Part of a small language model's weights.
Architecture: RMSNorm before each block, rotary positions, no biases in attention or MLP, tied embeddings.
MLP neurons of a small language model. Each row is named by its layer, matrix (gate and up: input weights) and neuron, and shows model dimensions 165-260. Each number is 128 + 32 x the weight over its row's rms, rounded and kept within 0 to 255. Numbers have three digits each. A neuron's up and down rows have the sign that makes its largest values positive.
A block is one neuron, or neurons of one layer that tend to fire together. Before each block is what it responds to, as a language model described it from the Wikipedia text at the highest values.

Responds to: Word-initial fragment tokens
L6.gate44:126108156132153123124159120110080117123166040144112082134199120158122106124079116131070122198153138125163100159184082188174057172122147112143172134133077149122152095100083118163125045158103089117129121105136089160102138067154092108123126127112098092092109153153105127093091128142124135169
L6.up44:168101158128144141111169072129094098067123094128111107101079118146164113116146124106161159148130132139068081113098137137148148139161156129211157117129116071140185124159181086167143122123211159079070130128092211103108083046093131135162064152122023168181137148141055145099084148092121140147
L6.gate319:158132173143152140094071156147086084093120185185163101158139134118128137166119167082138095194115121151064133119132151164128151116125168109136141121172128204151153130111192114120106100119165093139129165186126172137143123150106142110153057142157152144158146147168135142103127203151137173093
L6.up319:124100037156156070103110145132084131176157113146123106136138115142129116135129154177166130135127098051120141049141108094124122156091161089081126107148144075134159086125176084198100110143177071174158115194133107141116153144080145176098102127168203101125168081063148111090135159134089100091

Responds to: Digits after thousands comma
L7.gate141:102206106120101157089160151094159121087174131175129133177143114179112135134084156115155163099115089113085110144155097103115121066086146121110129141112154147137151112080126131131092168117136166084097141086135100157153092140091099123127098097121104203148113102093181076161179153184087093184
L7.up141:147079184102133190137203108163148155144113105127145090173109176138168105091118126120088134150075093129155133091104168177106052140126141097175135150174095124140081158161104093148089084115117168111072164149113163180109104119108117136098148102128080121156165127114161144148052172145120089094
L7.gate522:120165127134115135123125138131171128193055087188109128121175090103125088091134123160166114115076148133168190154138136135109073107123114142101161106112171096109140109124110130200122121114104132187095133093141125178132143108126160116088131147156171157130146118184140098122091098125086107113
L7.up522:140162107153171130112158066186109139166138165139138179079155146068112114182145066087138107084104186148156126131152198082121086121087125122165163120172071203151139102161141085114114171103123153125192158137116119139161066126098119109133047144145105125178145171107132138140094101179180145152
L7.gate767:073150110193128161122135100180161088100150083148043056100121046104131143167107144111181138112127115101129164090143148110084107146098174128144219114058160159123132084181104088131098113105113101054087150113171161135135112118122140112196107143152107123181105128152085105112144148104107093191
L7.up767:089136120134152167111134192150090114160089112158162106192134080136131115146115137099097137145152131120139127100208157093137169132102144135063141183113138118124129103106191099128133134110115097110176122136081116126164133083114095180110179190150109145206217114122148087146088117130096117134
L7.gate922:139121172143108129135120134120130168183138102132124130116128152138072165128139125021111139163186123170137130089204117143122098064119122091133198120181117133139120119153132142103096108080170146117110144187122155071154092106147148157155149100198157085093156146108162148086090166145143129165
L7.up922:128107120055141077128140177110090095071138115162092116118155135137080156130084145132125188127162173086070137178113107136166153111125166157077122158059141143117135145137128150079133109147095115154036131109160101133080170142110046141118094129131106161158192078081133142144131092128144161151

Responds to: Mid-word and mid-number fragments
L5.gate88:078083138115123129150137133179121097102139119056122097151173210072162140121091166094177157159103124123202162115103183099117102151129127153056101115137162074113078147173064080108073142163160082116219200139170140067149082118142115102153205119165151180066143118095111146115187115167119100100
L5.up88:169180148158109149126224086133109136096136155159077165167124183106098106071096130141103169135126111125137089158192095150166113159181125135105091131104099144122140142149146112128173046157138064163153124111109137125087190128094105172097115153093087135132187115107111098080121143145113157060
L5.gate504:159123128125120165170103140151173177150133047126168096097074131125115106163136145175191027156131140131130117113082158112095160176141147107174163159115134125182147112112165140100116090101140138075099096062072144156173141200125138069169150139141138115106104129185130114137149099133134142109
L5.up504:160143089148127139086142132092102139129104136111164119105163183154128141091053137205135178152082103142103096169176092103127116102125131145147104075146070110157162118089136067167136089112126043118182151056112128159208122107122164100106136178180119162135139147114115116118139146195138150147
L5.gate554:197129127126152164118138105145120082109096213114182134061138128103180162125076148155133081152080145093163066107132139117128153068115140121148134106190188191177117067124145153143186088075095120118187138120090167135105099071126125133081087171146152100188132137167155139087172128145132115084
L5.up554:057134128124160160117139110102132119070132212103110141113148130155124160137050158117134044099069162120168092105120193158081175146060093152086125084162123146137109114136132198100153126143154144113161171127114112132129100141165102168125158240131148166134095078117096172167157104113098091110
L5.gate555:133152100081104140127184213149123122133166146156079152181134169122134116136143117124110164074151117185117121126154140118089181097112094152185150124104108150162126126153160081116125091130107125233144147145131148136104094084081100120135182092108136157141118108093153120152171141087154167088
L5.up555:131136128216109090095103115085051100130138209098095142119177085188070159101109081167114188130166142126115170109135156110125053145146087146109120103117132112126129137065073062134118165149095159129149082106108087109138120171170129107160131065090157096166183099107132114087085116078110136185
L5.gate701:184144181150079104121128150126093131135090150146077119133141171183163153094117137080105113090108172114097115095067165071070097190143129190146077207157111089172152114135110131091121140156159078131107150157105124140099143135093091088123108152110166108114090147105140051125143160130133148134
L5.up701:085099099212123098127165110103074126173143156122127080165140119145096107133125119108099152148057150136136160102154127212109127161116106165187146113133160164134092145081114169153103078105107116140169076119097166106148111117132186174126144122147190091139138117188093143070140106115122155109
L5.gate729:142153101180085128153179102159160140114119157174176170142159149094138091153121104110113129166125157068144147118124112119114108135115133139088130154110179154166127084101120118135157099140158167062145189116174164128155121179089089096072139126175130188134108098123144154144091126172070152086
L5.up729:140169113144142094120175114124144105180091124110102114101127149119083095180149177135120156149131141087100149096134118159088112128092112176085138138078157089138108125138114125162125153129083124089139202090131143185118128156108158144113101128189150186074134097113104133142125129202062166091
L5.gate879:129171095147095113138151167147122153126141103113136139088150116143093115149179105167119154115134085088136141128133125115073135119160123148112081121116178132102115139069143093202139174129163142067112154111172110105160046143163081122172138159115166121120132099064119154091169151089086139166
L5.up879:166144186123087155132126189138152087153118122098119145047122135096118172097132119126123065163149191132142188103131100114064151133162085139129167191087154121095157168133145065063146098111133177094108115154101078125113107157128195106107176075076123093173097156174152093137138138053117133086
L5.gate1166:126164193194107094093194131136137136129128079174123167188179149155155116142118181156167155091112085110104136161121177126125115153158097107160137120173095175093097106059127114120117147112145108159055105097128111162137109109149112116174096144118129128046164115145176155090106142168117147132
L5.up1166:146146122145105118095109100191139067191150151092130201117123137137122151126129072124165130093099153081143110135131067122065155158107156115114155111151089104116144132129119163174125151074100153139173143167137155162108091119112160094169164080099133141095190070125104081107110158121109102196

Responds to: Word-initial consonant fragments
L6.gate535:100131085142174150102129130121160126073136146094126135136172100162175129143136155068087115112055143121094134119097130109098078122065162130123073095173052178161086166133094134154188108127130127106101160124131136085176144140140153181157217167102176125179047055155168116156146133098162122099
L6.up535:116093162123116182130139165151127106149123124173151115120138180144149130149155148114113119178130096160043125111202169151176094103123117077131119114130139186119112109124118094119114109138165108119072158109097147133142185140167145180145170163085168106091117086158124128173137080101172136115
L6.gate920:110138185171122169112141102113117160073127177150113173112094067161132157123110136171122143140129101134120169117129121140214117155142135137095158124135113187144187091127116085150062093125091102096135149141181158061168086131176124112065099123089174138141133135124146195149158192105182095175
L6.up920:140219126114176077103120202085067131156105110121115150082153138173125136171080081088151091086157221150177112132062112128084138171126144122127158159142155111163145127086120156163109130108172155141173159173087099166140131136085101081186172154146113121183104178125148162112141073162080135073

Responds to: Opening word-piece fragments
L7.gate195:112128114148099144115082133167148119142088097198160112119088153172078123148191144085114109142114099186149101083138101103177117104131120117096146058149157179196189070112051127165143074122098152151147207182120042107102130141132120082113132151116090163144172046111060091159134164073120154139
L7.up195:094109150170119144132122154205115130127127135142123182137134145151168102161115179041156134083102145150114119138205164104091128112110138127131120142154111180146149090171147121094159103104094082134146146144089148088107177114122086177129089044160097142105129129118094083150162168153140146186
L7.gate649:112145129158056108112069104131138161088081116135099217136129155089151162157114183110132055073110067129128116176077184126102149118110150154150111111122176140155107111121116167176143130055110098173087119090154108110132109156151127093143134149147127150087123192139144175087128169155078141093
L7.up649:135087098077069165157102142165158181112133133087143133132141109115142120134197097105105110172072110111142131107140154055151149087099136092156108127101115187068123096139078124172144120091103165125154158100137106141152117128134138088090118129074119142142102130130092135095078137131129127127
L7.gate716:090095075158081159125138126128152192169136119181130206095163162079188112095120149106125118142139166139143139123110126171085148100075164144116211110104109108154193064092128133190091128068189106134140133159156144121067089208131149161166155124066099165136172173130153091169138077177113062063
L7.up716:094141124099127166095135084066129161063169126124123161110162113130119152143130137128105144171112111190133178151164124164172173098076110169154112084111118096111091056121164073126164138137170104086131084130170167123153129160158132162072148090147127095194128140121154130134184091155120073123
L7.gate1154:176132099187135109135076094129062073106112111177119117129059114075127096079041108095144151093170166137136142161130125099118146134118135119096117114117184112115093141156136163122163078093083105105132198142163108157113191180134098101143085109111131072112120148170115125100144152150198198090
L7.up1154:163095114128100142094108102092150122105156147143116118134174184103205094136118134106082119137111147053093108126103132113116151104123157180175048112102114160144089131112110169165100129080049139062219128116143160118156143106110196074142132147126116133137153147128114143055135124161129123101

Responds to: Word-initial fragment tokens
L5.gate24:080196094133137078128123063102144080173109140125124149117120161133143084123137060072198101139057143171161085135144121156108067092143133116094143125139120160115171075118109100125154090132192069089156160141136058111095109177146065101129138120133124137152165106173073114081131117144135155080
L5.up24:064120144146119118112129162157130181104091147139147120187108154167154088100088134154183159073157124127105140085071139146169092103159115175130129169174134100140162105201096064112182110120137094140127190154092170150076112185104080057110100155147155205104127083111090199117179159146126161230
L5.gate95:141083117149112083049110136078122150155119096146079133142131125170161131186106137137129125163122097171136178103156155147160120091104149081127170130129112140147148124147153070118122131111170125116093121139140152109132143158136193137078147067092191096085105097084108141125122113142150174126
L5.up95:091088090068196026117104132099097151157122114116133097122096159074128103134128120131113106164121123103101079091151132153163127135104162104100116087107060127198171100134116153057100066060154141128115119185115143110145149115122099103132089132128188130121165093133079122164086133150148109143
L5.gate385:183153126087131155113164130141102179121135137090090046131122151159181114132115078121163121103090115177127097123155136033119126107088133105134174122152122133132120104150088103157129094144157190119157162082179172103162115132103172158133141124143096104126120141138110174154101123118130140097
L5.up385:167130093155155121143073169124139154162108142045157090174176106172067133155109154116187126135204124114150066095087120144164140089137143127084154165136132165162139106145123184140160123146083153053090127106138064055068093138119172127131097132124133192139065088124157134109081107111092146107
L5.gate460:133191148149144073112132106165146160090123116189153138114162104108163126125082133121133145184099158053110157101122138160123139040158170095131168127174177143118133089096104074179121123159154132096132166107185094090067126101074186125119078129077135167172159116104162170132100134100059143213
L5.up460:119148170113130078116078056135175162092191107155157100134142109093117122153099175074155146075122147103189167044044075142132137106148137186135131151142141160143155143151131076117135125139196107173162161099164159112111138105131091089121168139125185131102112141129082113067150169134139142139
L5.gate573:153113145083108178111085144173146143105127138100111102096108110097150186175082097139049129209114157159135172169124132129102090146092157144125174123219161146117126153101107096144132158156138143098058137131141155131119120172141099143195101167155152095104124194114110186090163114131174095181
L5.up573:132095092166083070144123126150119141136139104128109161127134130109178107145109105124117123085069134077131105128085129143141146110130121136118144102127089106093115089108114107146165114130127135120157157093043129143179111070137134139175148087112110159203155124087154124141139053091148149106
L5.gate674:082138104145116176087089150144121132140116131160109111097164154122122106144075116130144133158081099126160173188172153156131145129162125133156108102120115138194155121105156152149076143174083099146114150109137116080175113155113131161105117130154133142197084158131137155140129168119134184096
L5.up674:159117218071070218114065097135115155098087115160188137111106156126159099136056133126109107147117087109094155078129148191182115091148190122148108183145124170142129125176096146174071075142134163156118083072126101093162112165134135131144184150125147096113108134136129167161113117150126122121
L5.gate706:109101166119182125138144132154165146110147142170174102126159075123151108144182162121134160137120155109112160162098197119087177066186120135153151205110116113163057132097194098146194124129143114172101132077111163128151100150134163114070098146147161145128145167204163178091064153142079123074
L5.up706:187177113161109127142142183135140151069136130128102126081132038112167158126086115146127120113150135199145182124085101096082207169141095199129121210163138150118098130141100133094123091127150120081111154132058169093122098151138168144107131103116115144159083106073098103160134117118179103163
L5.gate958:154145157123092111119146135130130137095116129162118121038096084136104107149160162085141128058076143129186151128117102139120138112129155128072129118160171095109144133131067110138112161084131104104085106126099143116070077102182124122164152143147146119135159098123138111117091080128142131109
L5.up958:104086089143094097170099119131138122150112129104145118137089123125112093196153178094094166088088146134139115136088134174123092194152136123079136096149124163144154116167052179137156177105134155130101132136125094149111118113175150137206113146149104179091081156091125069112100073161089111082